Weights of a small GPT-style language model, trained from scratch on English Wikipedia.
Architecture: RMSNorm before each block, rotary positions, no biases in attention or MLP, untied embeddings.
Training: a variant of Muon for these matrices, 13743 steps.
MLP neurons of a small language model. Each row is named by its layer, matrix (gate and up: input weights; down: output weights) and neuron, and shows model dimensions 128-319. Each number is 500 + 25 x the weight over its row's rms, rounded and kept within 0 to 999. Numbers have three digits each. A neuron's up and down rows have the sign that makes its largest values positive.
After each neuron's rows, "fires on" lists the tokens most often at its 100 highest values on Wikipedia text that the model never trained on.

L4.gate1532:470475477495531525491555479531532475549503518512489449517501512503489482463510522454545510525482492522498437491569468544543525506507470537527485487480512449509499484491489486466478524508506507525500495496465490487540488498530507503485544466469508464514510491490537489508530486481535504495550524500540514474483526475471523533507510523500507503513511532487451539495532494471508532473471486495523543483480492474530494479482488515498497491549521501496491500532536525510505482444522511529481488510474512503510515496521502495488494519510483450498484484518528527456463502538426527492
L4.up1532:527479486536515484471487515507503462519498508516542543468538474512528511428541513478551479467471492485534483484485483482527511479511482466532469473471505498462508496518471514469526553462511527503496509471519483476507498456509528501494494502492509536543499478537502486509521523551566456491515456497491489507457520476549470502481485501491509508485530527486499528490479501516564525527500493503452498510536489522508562521529529484526552513432483505529451553563491527488500523538486485521491493474505505505517486497505513492482450549452513505497500479473496550490474530480475475560
L4.down1532:454492492553505499501495494531523479511504455516483468485486537448575532512476500461448491497536535480541496493498503454481516514506514491531481518514509489500506519555487482508505497510473528561524483480541448485499489495464505509534503502487464504521502497499471468497522524478500500490515530526533519501483466446482464515482546463473499465480526535454456477467537503452513512526484488503483497536485554508540497530509445494477475468512504495468466492492541491501467467509551469479461490514505509506460501490519501548515511493502474492482474492487509484520498495504483547486
fires on: "-"

L4.gate755:495482470504518469485532467539515502532500494513508486507508485470486482494524463499494480500473496507455510484490475532513519497528494507560496527510531532485509483511496491524485468490487502528479509467463473499534448468528505507499520490509528486550496486478498486533459507535503488516538514543484489497487487507459545452464549494510526461546508511482514489500526517492513488484466443503478520488518464480520486502561500516482505504514501512511502514510465481460530474463484527487529442503499475473483493505504469493504547494491517514489505545520496495528508479509481490471
L4.up755:481531466533476516516494543465458505533513500495478497469467496463495515492508446478522527529474476522470508513477466469529512507505547538510518502469528500481533477537545509564471483509488533528484513514495463512487493498487471487475497537432453504499507528464504554495512487466488478499529539460541464518461515502488470499513477470469500521560515501520493514532480500510511464550526479518507523492506504541489481541512510459513482542536533496489478516457494497497528463488534507512459511505514487471515502510546501482550514511526532507512464495516473502466491491508506480490
L4.down755:536510515502527486486534484490519497470516471489521529530442506537482529486475507486532524524481509531490482472466554555548508515487460536520528505529550501495517481489459480475492477487509473483454467490512507530551452531510531506541470464486494501482473462469500481484531474510494518456531510517478494486551508483470498495491501488495503487491511535480473518507495513524510521537513462536455488520465477497511499484471492480493472498514493529500497534501498534548476532453462550494483473506479471485474507498489482489533541451468548525478463489489511445499482534508511517471
fires on: " made", " of", "e", " out", "ed", "d"

L3.gate417:469524466515514515473514515460493554508517481492535471485480545529461500498553472517524437543517486513500512512451496504515501463534513524504498533449499477523556522523527518482502510516511509554539511507503519507505503478508506500484509468470495514519556474500492518461490497463468455508499512533582451459510486503479544480458533435480469482489470553522483529509494483488501503496517491505479532475502520461501490522466534503506516521522487499482480471500430481519502515494491485515496492545510521496508494496513459531478487469503522463502500506564473512470526497496517513491
L3.up417:506534461489491507468470498506448506437524517513535501514493489482446481490478494519522465510497489507508514476424506533495507492495508527444470476467467523537548505532492528479532470471494500485479532463514495517496478481478498517498530492514478525563483534497467523470484527517458494458468506499485490461512485492468516509539484464485459452497513468540503501485531522503545513525486454522444525496510517500522501555518484512514510495485504521525477453506515486518558482532477491493539427506469474495476463488537488506479485480520498524501510475525455511511471510524442514515
L3.down417:517510511493458485499501478516451477522553515503518476492509529545514516522537486489469537500508462492494514485461564544518523560570508534484517490496497490527493478519469490463534528487523548575495524507459488518516496497513471481474489504515470504544472472491472526504529522491533486536515501503462449537512482466452493530491490482504526496457493451483491485446456535462470467491488502509470485491484487475493528430490494465469497506487506505510510494522514468509517516495501544531481528476529465451466498503510494505495530492491483486514440495509498544517488502479492482477
fires on: "s", "es", "e", "ange"

L4.gate1785:506495524496451502496475512513514520464485507522506509543520483456516492478594500469502477523502525475491524521520505507504504497478511501510513511510527453469509534481536456471494519517483478543513493532474480487506486516486475498470531517525467495504490495484479479471508460529524524547458499473496452513499536492469494536531520496501531490505504488485540491520500475525504517525521448525469570480486511479521514508511538541475487457517482492518491538462561491505487532489504539500498475492510478463484496499506458480581490485509486499464466512475520508487542488527499480527
L4.up1785:503481529489494492506484484476498495561478489498526482493553535488563485484497504498461429485531447494534491498494511496501485473484502468465525482499484523539497522473461524480522541489522513524542500520520483532511505509520464488520549505524527443497487463473514494505535494504568539493505502471562468479458510451493466535507490485475495504512476499459473494470511459491489524533533539517492536528525508491511497499484491525507516513499524502537509522532502485491489473503531548423492515522483507482525495549452509524508524509512495473472491492480506535517437510494446506512
L4.down1785:522497446482535498509488523483498519496489501481451474476517501527492517500496536490522500479509527452497516495492464544469490461455520506503509495478483471466503545486474491472502466474529495486514519509539495461552512486526552484507473522437457483492532513468508492515486504516545524498521489493517493527476478498521482531483518413508506465518472512468467517491479493490529501508518502511533518481448491526476504507524500533527498463521501478519488524542520502446520491523504505498487480447510520503488526488493522496542525532542483492479504527488444477517484493503486478549
fires on: " |", "/", "0", " 0", "-"

L4.gate701:444484504521509544489500494457491503443495471498491504444492513550489539460488496424506484515514482518514484492544520478490499493512479527532474466471477453494496529525517482466500518545541542492435504525480551496467497533502473512542537484525519468514503507451511549508555481524539544471519527514536521511524493507524525491520506499519509529476479500496497502499553478474503516498509507491516502463492515509484493500457468511503536484507508468486484536519459512482452468490522513504486529504550489486496528482519511484488494527508518424466508484472478484517495508483496494511
L4.up701:504510507508477513423530458477491540518508515458450504485495473496480526490461486479541536484455508478493501493470487479481508503467522517491471486483448501439505528504491506482455490495491469473511514487539455553483493463525490474461521489491490521503524483486508500525513492532482507491524498528489511506480526501519529471486483491533445468496468523541494515560537517464530474505507499525506513491503510510509507517491498530489558485496472467480516512532485500434488571503517473475517513518475459480484474518481488480493499532498497511504493500491454505546479477504506477523
L4.down701:506509485511510461489459483502519503506519499474516506483505521518497496445465522466503501510466503490521471480471498536496503509508515462559510496496501508502528557513507489507531504468505503519525497538485546495457476504497514482454497506515500525499505499517479558492489471487548484513519529495541473529515489524461488490512529500514516499543479452488542488465503477523446495482503491494551524537488529484539497497514488513525482481484498458495471471472533509483481529530483494463463479501509531495519494502519504508489521508504479514488538558511496498522496468478516550509
fires on: "-", "r"

L4.gate557:476481511470541492460508518514500468494483472479510517471531540514470523514509489534514467528510539507518501408503517468462496489447499543496500460442488500535506509464454486478485466479481539510444514501481495523517520526555480554531467506528501470502502502496519474477507505505469458550519515479495535486485507517441502575456477494489463525497539471449549492537502510490514462498472496498475500524450471511487516450495503514459518500564533483525447472479463536493502486512467472504471477492503482527547495490483472473479502457490561495473502486482495512482511490520483475502
L4.up557:442490502505492506499527476505528539511523504462494548452508523469518493508522473476520471511525547469479561462506509496472498546542486551535511466495511504522538504501476496467509455478501488503493538469519530479497585488540510508529491515474500490468498518488485481491485521502523544516498493461492484544489494512440515500476479522518510524486527507511489532504539531507490514467508538509498446466505496544505481494536516516498526469521510510467472479488535468496504522503508446524509453489512525466548497501455500480505497526473517532510489523538485493494483508529495467492
L4.down557:470510499514501502474512502454504461525465531532526469486477465483516499501495514514499526502484529529501481502490501499474505472542486482494491508512575482538512473538514520501515519455450517470552508474506541492457518543515513498484510531488510529512507476560450483467495511484520567487521475487484525454478475508472491501535523519479519493493526528478555513503547486539502499534480526510519475489472485473503530490483510497466477440500495474486486466520494505486483520518480482524475483518476446438489494479526515531562485491510502497458473525471531483508468504490502452512
fires on: ":", " was", " is", " were", ","

L4.gate1790:508517492457522501509514522492499467533491503546499441504505505501524477493518546469498527523527469472526514480495454543501511492445466510488538486491494485489517513521522474506458526489456524504513505481455485480522519453465505535483491520533548480515524518494502511513463478448521511563557496537492483514493462515459509514517502476524467508495478483458516456513478492519500518485478484510552534460510477484476475495467504496516484507513444468559476485517510519542456511509506514504476520547489520490481482516499497482491506547476442478488464471494511502524527510504490489496
L4.up1790:451474526466528478486507442481470532468517513491455526505537520506492501464474503482474496479492509520468515488517495490473487504530527466498487522513505484440483472511510473494554522493523494526562477530491480497487492512518508483541505542466499502502535508480494553482484497523534480421503488431535495527514491534465476539492507471516466476484500505513497481459528486508538503463512474508486458520476491488520496535520494515476509493526512553516479533478464498479557516505514455436522536508558519512509482502474478516477467520465484491479496504496490513515463466470487490514
L4.down1790:471506511475537461499502514476503500519525509468549545501506487473498526510461482564507498491482491531534519427517502511467493499521526508538491494496452494505499521535482483472504490546507461455532479491537513540520494497462500528537487479458524493501505457517498524464497461511542514493501485535523481496491509462473492485510571446467547553524503477513521498497511538544506497514509512463471518475453507474502452547474494501483447514491497494502474488532466488491546494522502518470544481485497471449536495527481506501484516455533507511483475506450455439470510461493520479514
fires on: " |", "lad", "|"

L4.gate720:472478504470491492526529509471517509518479529507518501517487532553531504509543470535550490508502491489511483508534482506508526498515504503505474496485488519513482496506486547455484465515490475553498446473480473503488506485485453508484496537494466469486538534492481476530493528516486505488550506476508530525487447509504499517516505472505477545520479479456511491502517458514479482466465512489491499515512452512493481505510524441520517489501489514516493502503507471482512483459532506530483549498552512495552504508533491507477493455518509464478493488508510546521469498514518494523
L4.up720:512434508455559537465481520476505484500473483496543507485514496497488525519514508497470476470514471444481516509506507494460487486504473531523530526467503534493502529516501552474479496488468481502525465505506514487501486465477471492507493509495525503503520495499528543525538482555488490494483499517506512507533473533523535490514501465499539506516518518541530468500460528549507475490527491501534500478477494514512477501504524455471502475467498518527537537488521493489512473480528475522475512495508470517501473484541513529485435517496495506514496543514484477510500491517512482519
L4.down720:504495476468482499501534453499502504495514546489519502474489524536465468528493494517492497453487493464543497507477508526510524512493477483491499502486462466515517482507535471535482484530477520475513528455448500509504506487527466514464440513479466455518501519528500491469497501496539511532484520464475533513478452519475496513536493490522499510489503467552507515513510492509492488481477510499482462532514487515474506496494482491480512508485479497504498513481490521446488450464482477503505520463501498528476515494521471461531510507485507510535516502529467503461508516471486507527
fires on: " of", "a", "sa", " |", "se"

L4.gate1561:542507484562496455511456540520493504477471477523493474515504531502462482462510520527505511532461505494518456521478530512527529489505471534494535457474548460528507526503505536513480477583482502490490502495487466551504476485531465489491543492499515543483486523536473454535506504514485498507539524501486503487476496531497448490533419518489524523474521513471497503500509506505558487440463497462489462502473511518481478520480491459508509478480547447483481469521530507484485515514471479465509479467507524498497532511524472538531516477502540537518511572490510549493501491506543477493
L4.up1561:520462494527521486503451477530473507518549505514477508466501526462543549503550485509526524551477529473525464480483493491528475515507505456513517464479540455499548541488452491514494434498488495535494488471508505463497461489517531513530511512492527511536487510497525503530507488490503538489458504469473544520506486548477537492492450499508507502476516450484519497487536455465508465444483488449491498504489461502496484488538477465520502493497525460484461497474518482468467499504471451505494481445475506522517509477496522464495529479468506486469475491528518509495497525497493489509
L4.down1561:494520477508521525520459496455469521483506454518500518469511515519505471550506514502495530519485497519527525518499513498489467497453503516496510482535530459567500445509484482493490539460526495524499532490484530553537517522486524488498528480491503499510471519515470510481496498486520487495478487543504502477554430469495477508523506506488500516518504469473539510482520521507512504448516500500470470438482482503487466485532527516462468495472504469526470500514507487443501489477527475490539513468508509530485529533506528522482529458517483453502479475511508566480512491469494498504
fires on: ",", " called"

L3.gate1323:544481473497456505483505571430469503489531527510472491504499486502505476528475465534549497488482509477465497502513443489541535494498476535472454504509523502469480495480489545462519521480476467542497543498501506506521506462534557520481530477492446528477509454500505528499521531483532504502506500525480522517491521529528521545466498477548500496503463454477514498494531532465481541499487505468493526509552514489453509509471520496550511494505457544512510478507510494485479501502485553497494564481501478468492503537481480526553465489528516472505511488482520477536535474521519509521
L3.up1323:525480508453493472518510508479458486469533524489423496501511540512556477501487490501565473500489516532451533512535474468468489497541508514477456489523480508461503484457549473506514517455512519464547544473481506475503488509483550471526526488527530464491524510489513495453520490504484514510497489500555495489549482478468528490534507502501476511534489488467506494557545528513473503513515508534509484469518543481473495541534499483500476506470496483489527454516492501528506492528540520493520518518465528518478487457509509502479493530475481501468505506517511484499520536470499498518
L3.down1323:500453524474546557494479446527517510540529425500542524472485512500501514476440512487469519509504480437482496513469470522513515509483492504537492485514490517512491501519508503507533455483532518497524550506516524506541526546530501459526483525422501522514499511500469511478503471482559526515483499495444508502517505464491498531522510477509494490500531519535527521475462487485519522471522462475488513500496435516473503542483516556481503469527484546493499497463461518491527513499504478474531470488518522506514508481515499490510530508459503534497476478499506454528528491519540568502
fires on: "s", ".", "y", "ds"

L3.gate1998:494481462465489501481452520458527502483537483519474494543518528527485476486523495518474469509498506492509508508532512479525480496483503479509461538466523511506492531511535493507441481507487455456494488521479482492507499476536520496486502519515501498500503472480490488480518547477511530472501485511488519531530509513488529444490513470462540500508472473473484468531492463475457491522480517511521501501538497526507478512481506476537493475456466498483529457510472493499463525522548504494509521484533470465518524483506469503496496517532522500483500502516503511463511505525537500480
L3.up1998:536468520499503483537475512496527494515538477503493463480513500471543524481544494518472499473481495480473492471495503484508501492509494444482498503496474491493487520486505496498478518503456506479482539535506451483476527534485493522494482488547495431524495499484494484551447499479477475487474532496511519490471492484478484565527469532508499519523494501506521503490509522491475490503500472501517492496512515547580476493493463456475480506524495529519534529524467495513524454505519504484494528527480510440506523494489519507479466520484467504468492515531542492469508465495503484478
L3.down1998:515495507498506526463499509526484521484450489483496499482549478493446478528482510487460537516504525469537561519470499494450521511442470454453533510500499496470462477499543489515521523534479503509474504502503491465474541536539450487511503521526508504500516506494516515491454505515470485516516508502495474453492501471499491502528505492540491487527474473514506534500522530508541511486472501462499457488498524474513490509477514522492509443522488509503455495484529498482500491525538531458470472504453513507450481523510476471506484494520514480485485501533533496465513500498468522534
fires on: "s", "nt", "al", "ran", "ed", "ing"

L4.gate1005:538522518534481503557527515536484537512491490504458496497500494535523443492513480516491492484486486486492476485542513462501524494520497534472480516494490498522453507488497502518461460508491500437476457473534526481497442501515505519482465501437495497519472493532497525500499510519478524509483481524506508527542506489540495519521543552498536526486446516502497506455525491497506526500524465499475468510501479468513524481527527509481533465519482458493490507502501472446488552505485447524506536475491489479523521474529510523463525455537472520484462475476484517515415507515495488507
L4.up1005:476486480493494506494521513524462506501542493459505499520492508520480506518517512492499518547418486460494504492534534489531487499544471480505506528516486538470465481501489497521469489546476450474500476537458556484470532503479492476467517501526478513523499522524506500471515531476465479529473509510512492481445489508580538465545503457462519518494542482487553449519487458520505497486505452524506478514508471504500517492483538484471468463501456492482510509450441522502483514502549491485497556461501482524486498473510489484523476470492494524523513485495482507506483504492525532526
L4.down1005:491510484525486492539477509477464520487511474465517499514501522513469526503496477542487496491500542497479479515535507490501500471535509505489482521524485523498531493504509475488479529502444479528477504494488445479496506497459521517528513511495503476527532521506537519529513495479535498460467503489502491519501502491504526479476547475521460531503503508503527560492482507468492502527531479499507564516493548496506468482507505514529461518507565517479540550516549506500489461493510525519503513484487547489502533528508533486488517478469487571472488521475455467518487522475501517524
fires on: " |", " of", "ci", "lim"

L4.gate209:466478519484479501505476506461507481464489447503513484520501516501493513506503480457493514504508496532514484502523506491525474440453500511518508473525512502487482535562496501508505508494474498513512499519463447516471470495533491509532496508486494504487484533509528497517502475493512517520533506522515470501479485520523530495530494520497513494501473548460501488510499501479475529484508459543510508421520515496479541484462438524553521498492510449492530492488499503550498477479512508521522519496484525530504521504499490517498470521462500494491503494502458436507520440471486512510
L4.up209:532507488547478526490513488502513455493527533476471474489489508514477524519529501457495519484514519459506461509497520482498478481502492516502481517532486507463470512465503455515535488465513432456477537531516480484439487519531501477490470465501502488528476556465495503532487486468482522518526496528493485491485508496509485506547533480502537477434492500482538525507499461505528470503492484496502489453486520479487464503444491483533520464479464521491462475475506516455488496491519500510543476479518516429472471466482531476495463502540505520538504491472520500510463515474475501466
L4.down209:491498489515477452473534520551531502514447503519515491493518455476486528446481529546515506551527507510489523499474525469513492509476515510505489527478505517501517484489462483420470551492478523489497466494506502480504490467504521496524499483525535521483468475531530489481510473490495511503530527486494508546466507492468484487451512504495495499531524517545469485469496520553532547466467467498511563497472485486499505466512486479514542523505479526559470532510467500511499526466454519535487514518533513531539487549503491533497538499503487506496511522512462482504512496541468485521
fires on: ":", "-", " 1", " AD", " UTC"

L4.gate1032:486547461450495543496498511468489475487530523480504547493515536497538527493512492498488485475511469534558513489515492525465564485450514494510508495519445472470483503484501525508492478503468509485495516474476508487505528479517470488524525530505476455507476439494523462489534457472532504462524514489517487510538464478489519529499508484524505553488477534504515458524476493473476521484462531534466496486501495563485519493491496529523506479489464482511497487480483532519494498518492510519518544519463478504504531510489522500496478502517506493528507513544520463492517488530505496481
L4.up1032:513504461530483527506443499463494520446481516545470473464503484552499496481487490496490516462510480499502529498473501523504491532484474521463511553511515530490468449503496517449510504475489513516502468481527480493493526495546482531529467477503514520476517549520516488454517522488477487489473528489511559517520467541519427474520498518538501501515470508500524465523508477504490513469556503445458489511505494496558499555502485506506499500490482486525494558506513505513482518535499495511529493483516547482518489497508515503530469520507503492507498508471506497464513463527506452491
L4.down1032:493545543492480500508471462476523483567483496494538536507508548484490495505520521475466551500507494507514510487446533497483487505483478479514502461504472459511480434536492473523488489482540477519511469491537489515482510504484493434531492497462501516492517466523514467502529530493458523482552509501481477488503500494462447532538507512504509498464501505509540563488449477543481485482490506533491511485482530517505504500512485485487451492487456558480540448473516498515502495500529514452491560518523484517476504477510497441473509472497488537475503471496549515498519489478528525539
fires on: " |", " that", "ll", ";", "og", "ing"

L3.gate147:475519488549547489450504533488500473499516516567506492523433518508506461468537470480500505503524499514502540507508504546476489504475458498481477497472524483451458493433475465490475529472473478480526458481457514502507513488497551511483483499538479526529491517502511501481486472551524491508472497507528454527473497459480506443482472459493512482510482502484531522519499502514492536500467470509458515519515482540514470504521471513491455488484487532457523460518549520500520478518554463506536436527548522530492491517489486494478472489495482501476502534494512449522499474471486504517
L3.up147:518512457530511511530514473452537496496480531517452464469481526519491507490524507475519515506518473493515500499523505524506481522551502516451508512484522445480527527476525530508490507515506503479484499442480485550511495460478450462459576465514545505434547454504512535486496458496513457504460506446479501514482493484474506483527532477550520492542472483532505523546501477505494514482497524475504535484517472513523448501467515489473513520516498479528534522474508477536493492504499549514508475494485537519561517493530478488513505483487509497474490508489479458513483503461492517463
L3.down147:499540484490525516469480505514478490532533518561497490557506478486514507479496510455504506501486490534509513557504493504515506520516473458544503553499506495519455522511531505500526446525473497540483507534545488509492539518525483530516440534530462515539486521472499424507518514511461491509498506479491495528500474502501493470531466513538503488469507500503517491495474500502503501473527491535457482514481483503485520525510463513515495519467489514499517468484534496480481470524518461500520505497508518481470499508503485500468467489499497532507516467496529499460462539535502498514
fires on: "ed", "d", " American"

L3.gate1474:511538501457482528523467489471427497494505511509528500465512532522492545482495531494515498498485523462480484529495504535480486501497527513497526512498530474452527501479514503484532454540496526490443499507493535453510497515486465489503494496444463500479511554485542494543440535503499521493509510481514468551515469514492523472520499532501535461538491532508512513513552510520464505437484534515508490452534501538515480539491498529494489490472467522518524483523511470502535473471509510560504475456464446520475452497452494507477516507533470500467535520512502474502478496466521497530
L3.up1474:432550461441476524501484494474503531481495530473532514537535530528453490500498511568472490550493477475447505523543511464474505476519511507454489513494508501467482470434541515528518478538508532499474503491507514522502485516461490452464487503519499510455504526467525500493470529561488449486466516504493480541517554489480512493454523486514475442525495515509509473469510496461527528474472487463532516487499518466529487520495458486490469487520490513473491533533532485501538442442491497509478508488507500466486503557507499510495523479481474505519529506497507470493464546506479465455
L3.down1474:489485474550485502521522522515551511505537531532516468507512533458468463532537460489482488576437506492545498517503490502540512485524511508506492480470495510512478504486488479480496479469533528513498492490509479460495516470512534485496514446512452530501505501530463519442508478521548493511487482497512557494526498442502480451515473505530453496471508485485497504475483501526497494546479538514519494523487457497459545491538505468463504514507498493510507502522498500493474485497524497471487504456478497477478495482482551497512521526474475512450514506492506529483493494482524481522
fires on: "z", "s", "ed", "yo"

L3.gate545:493484465475500462510472503480497490557458521484500530505517492494410523514527504473474534516511515516493452498461508511555518495483504477492515523481506493484521505516517487516506488506490493521502507463549511505553491491521510487445501512546488508549512502492509492499507521473441529486477484485499480490476485517475468516501519498501514498508495491525536492551510486509509510467496454521505540489460507533479471453503492527490508510489472464466486511546499453485503527514547465509571510494558469479532522508495447509522526486515530489543491479530529485476415504518469487504
L3.up545:479485472502501476501513481506499464588526482538522510490528487525499495521483525456489454521478486432513540499486509513502530524569494514509468472458500497505485498488493529487462519510519505505480489533515502521511533515534478543483503489545474542488511488470490489492503505538486496475484510474508476498523495465521478509563517488510501522478484492504492508487493497479524485481468515528506504479540461490494424556432487486486474539483498507482535491500461508489487491539450469505511526511454453472517497552488506456496502557502537506561508488522511492463497481488504466504
L3.down545:513544515451449514474490518474522473519481502491476522476474507463493517510523511513536501479472526505471444477476539493491516515486458509477468490518517456547464482534505502464487498522507494519517505537505552486502486533509516527484514500506531499510500539519496498531461448511497482483502500512487466469502501529499461539446519542510493509535478490492509497501521476504521522479515516501482518544506517479476518458509509494462472469475482482405517526493481487518453543499500462515471455513511491485499517522492464473538557480503500502514473504486492505541475496525479472522
fires on: " No", " no", " less", "s", "ing", "ed"

L3.gate983:536539516464502496511520528520468528498494515494461513534505505491493534463511479547529406479460498539492525534469509498497454549577496522545555499529482526497488559482527502509468479555492525474465488505505525504474512476505447505487480506523494486501474570517514504512469503516517513454518470528500493516534507504525521547509486477532459479530564531502442503530498499478453510492503476492474482486495488513507491498515531500561498536483503501478487474477510507518502524523470471555489467499507482504522456504498488484484470543518488501503515504527495496460491526487491520506
L3.up983:514504484505491511472475475487450541455549527477525483530535496449489437446511537467474431508446501478484514508521522494491472488511519479456525494495486498501542507481529553468491495535479477517467521468489503495485508488492513485534540552542487485537465500476461517521495532478512510501530482509520497512510488519449495498548471489510503463508463515514568523501496487489461469501534534513474490500490515505503469460502484483520533513506494493517534482481457544540530481524492483469546461483524502489473500566525483532503479478493534490489511500484507507470506532507528505495
L3.down983:537481500499485477531475505533477473489519454475468467486485503514448476492511509502487504490539462459527461498472498507503492481539494531470500521470452490493507527517508494513533511468508512491468503495494475482534510502520506532524498517523474466522524498530493488512513524493515493516460501529531492459504501538529518474564511477481464489534554455557531510490497531482452459507489555515476547491477503489478476482498512493456489497549506470435472519503514513533529489522472510524547519499510513513537485528519484496537480532469535518481511456526465512479509509483513512498
fires on: "s", "k", "os", "e", "z", "se"

L3.gate712:525481523542531524540466489460502495546504510500507484503500522518532501453490462464486505504473446520502429469529504475526487532484518508485532481500453471543487518498496484524530521508501490516494511457532466465519509491494456499512513512495520523513532525459520523509477531477492482490506487537492514502488476522550493435548527519514509527486502511480507482471506462493487509503508483493515524479521426522520448480494471464490506546523529531501530494487484543502549496493493511524453507485486512518485569490518528505516494538523553455523480496555483500522513476472469474507
L3.up712:512470511509505526420480508471524491497497481484534488485476522507465519477474519487469538476506502490550472525535473486483502504492536498545526478491472480461486492537497502542471557500534508503467520484541457513496529558469456504481555492489491429514491474488511496502469517541473532505512497536526503452501508486492502442526527491496517497470429504476523475443488514519497499488515493520485537452524435482505535516511503542485489482507486507501463495524499489512466494464510499504518489459541499527457522512544509512472484528501530505544500491489462496552539482480501463487
L3.down712:538505505508505503529514477478541561457481486486516506506495517497493538509534494514515476521492476512510526505473522516464514477514511471489518473516498524518535508563535508443490476496514476505506478480484503479461486478557508499521446500521476533501502551464510535527526482458488480497521527473505494537461549537503531454511493503493481528503539496522518498515518489479531495545482538481498487468451534460501502467498535478505510498520482460483526521466508478504479529507477492539504481510491454485512470487466485505506509514511471472454484496516498525504477477445528525465
fires on: "-", "\n", " collection", "s", " 185", "."

L3.gate954:503485497519518501541479468499503511523460501512507527513523464493504489493520470497495494507479499536522523461516497528549492555521489482502475486526542502477491512483526499492473541502506512509500510507521508525524468510508499487444502522515497499582503503465475486502516474533505514523509515552474484492506481485467490502506514518469504489511537508468495513541555512557466504465466497484508475523516487470507489530522505485500493459513469510511509535496508521504463495503492510528534482535486511491504504486502524537501506453475544542494511501498506479515495504522484488500
L3.up954:505502479501510457541466480508504488493473509558505490446506505502501462466482531475552534500487501508526505498564526472508495501493511510513477488474539499502491527523515537505529484451501505484505498450468495484501526497558526475492504468458516508529487480459538477483500455527526473550515501521481511480487531495501504506484535493511478505522491507513472500456547478504499491542557539487558539534483490485503503463488485556522519499545561510474523560490533491489498501479492553490501496483440497523507560493530505524493483486491478528509495514483510472524474513460465490468
L3.down954:492498490516503474482539549516509485537522506500519496517490494491551520507532504501475489539490530512461516525484508530485505524527492510476542514480551506481493460475517520500532540507509470501494459548514493481516480507486512520474504533506505465519473471523526477467451530477542489477520516502487486513550511473536545465496453490502479487494483506485469526486496516458477496460488497484506469494500503523489529472530537508466460496508505512487497484504498531525495497503486526491480514505532522454529491509471498514500506532459491498486458495554481537487482476511499501516
fires on: "d", "ed", "ile"

L3.gate1875:485503545482449471519469542503473518497560514532511526521529549536470450519503499527509524478502504538474508537496546506495498532492481520508511513555511533507487497518489497519487471496508500512479475498503497505521492492514534519493501459500477513546487496531533484498472486478502519462503498530471489454518460519540507487480514547511504510525539488513503506460512487526473513456524499472507508460481494460483492475458485516480534505469503527470503501483501473545472521501489492508492506479540465519519551536525492502517464540536485475507517479522529511517499489526478501463
L3.up1875:461504462490460479505475487487488496502525483473503460496517519484510501485510518526461474523481479459495533497542538509473484521520509525504500484530501503493513523541455484492478518498458473500453475523514501497505489456517493533536472482493464524516488486489468515537509469456498482474498543530500475507510470499466512526497503499503485509521482530520504485487482473481483497477497476490489499471515531470459500483467464536505527463448516498473514498523484528513506477473490537524519519521533528505480507497506542543519478539514531512544487490499513473498520468530518462521
L3.down1875:546481495473569516482499487511542538500469497493513495526539509487491487481511524486532514529489491507514539513496492496514483516479539477493517461537542538457482458456477513470477503486561477481495504549450545526472462491454517490502536481508461488508515523523458492541515500454522478500460515477517442502510509505509485505538516499505487473524496533476451522507503507513498511484511526520483516472478482477514549516525530500509472492492525485508491504504488505510504501487510474496475414510486503432490460482433487454543477577484503515507504459522479494505467540461524502479
fires on: "s", "ed", "d", "ing", "ment", "on"

L3.gate1464:505521454510483498489493498466470478516517505514465461486499525519495496474532507509483494496447490503455500562505510492495470496502506515416534449492506492479532539518499528508503529530534470553538498549575500499515509469507512522553492490480447504545505481479473505485505503477464508496514515515497522547464494532538500496485521505468500527525496496452492514500508498502557506509496477495476498518515514494498521511492505504527505488509522488491508504493518480531525482482503523517502524509509493487503464547526541486501492523497498517508489481444553517479520529501519516495
L3.up1464:525517497498479475465537451497504487519520507499533484514477520535514496481486455513519544557543515506470500552481514489499503484510456495495521462488498527504525462478467475543483486541489488474524477498515525496499515488542485519462501473501484478486492512511492547473507481558462521505492508500482503474491489502494509523501517447526472546519499516504472535499469509494511531490500459459497476486506496460486513499512476516498521473475513542488494490536494474510502516544548555496487505554510552500513467514513546538490506516503501512495514480474492464465546510531532535492
L3.down1464:528540480453504538486504474492441469517494502464486535530528555541468447479513472498496457517499492503473522540503475522477529511503484511500491500512466518514449515454498533544475503500488522499520492511478511475537504487485491500468503493492503499486489519507520474505464471497462498449518487463514502482520525538498502487513495478565495502516565485463518535540498499503519509554534477526473468479473507485512495484515450476476502495504474526479504514508538502477520475505494497499491516502505520490503500468521493531498519513542494525528510528478492493464476502506525546513
fires on: ".", "s", "ite", " Places", "O", "vis"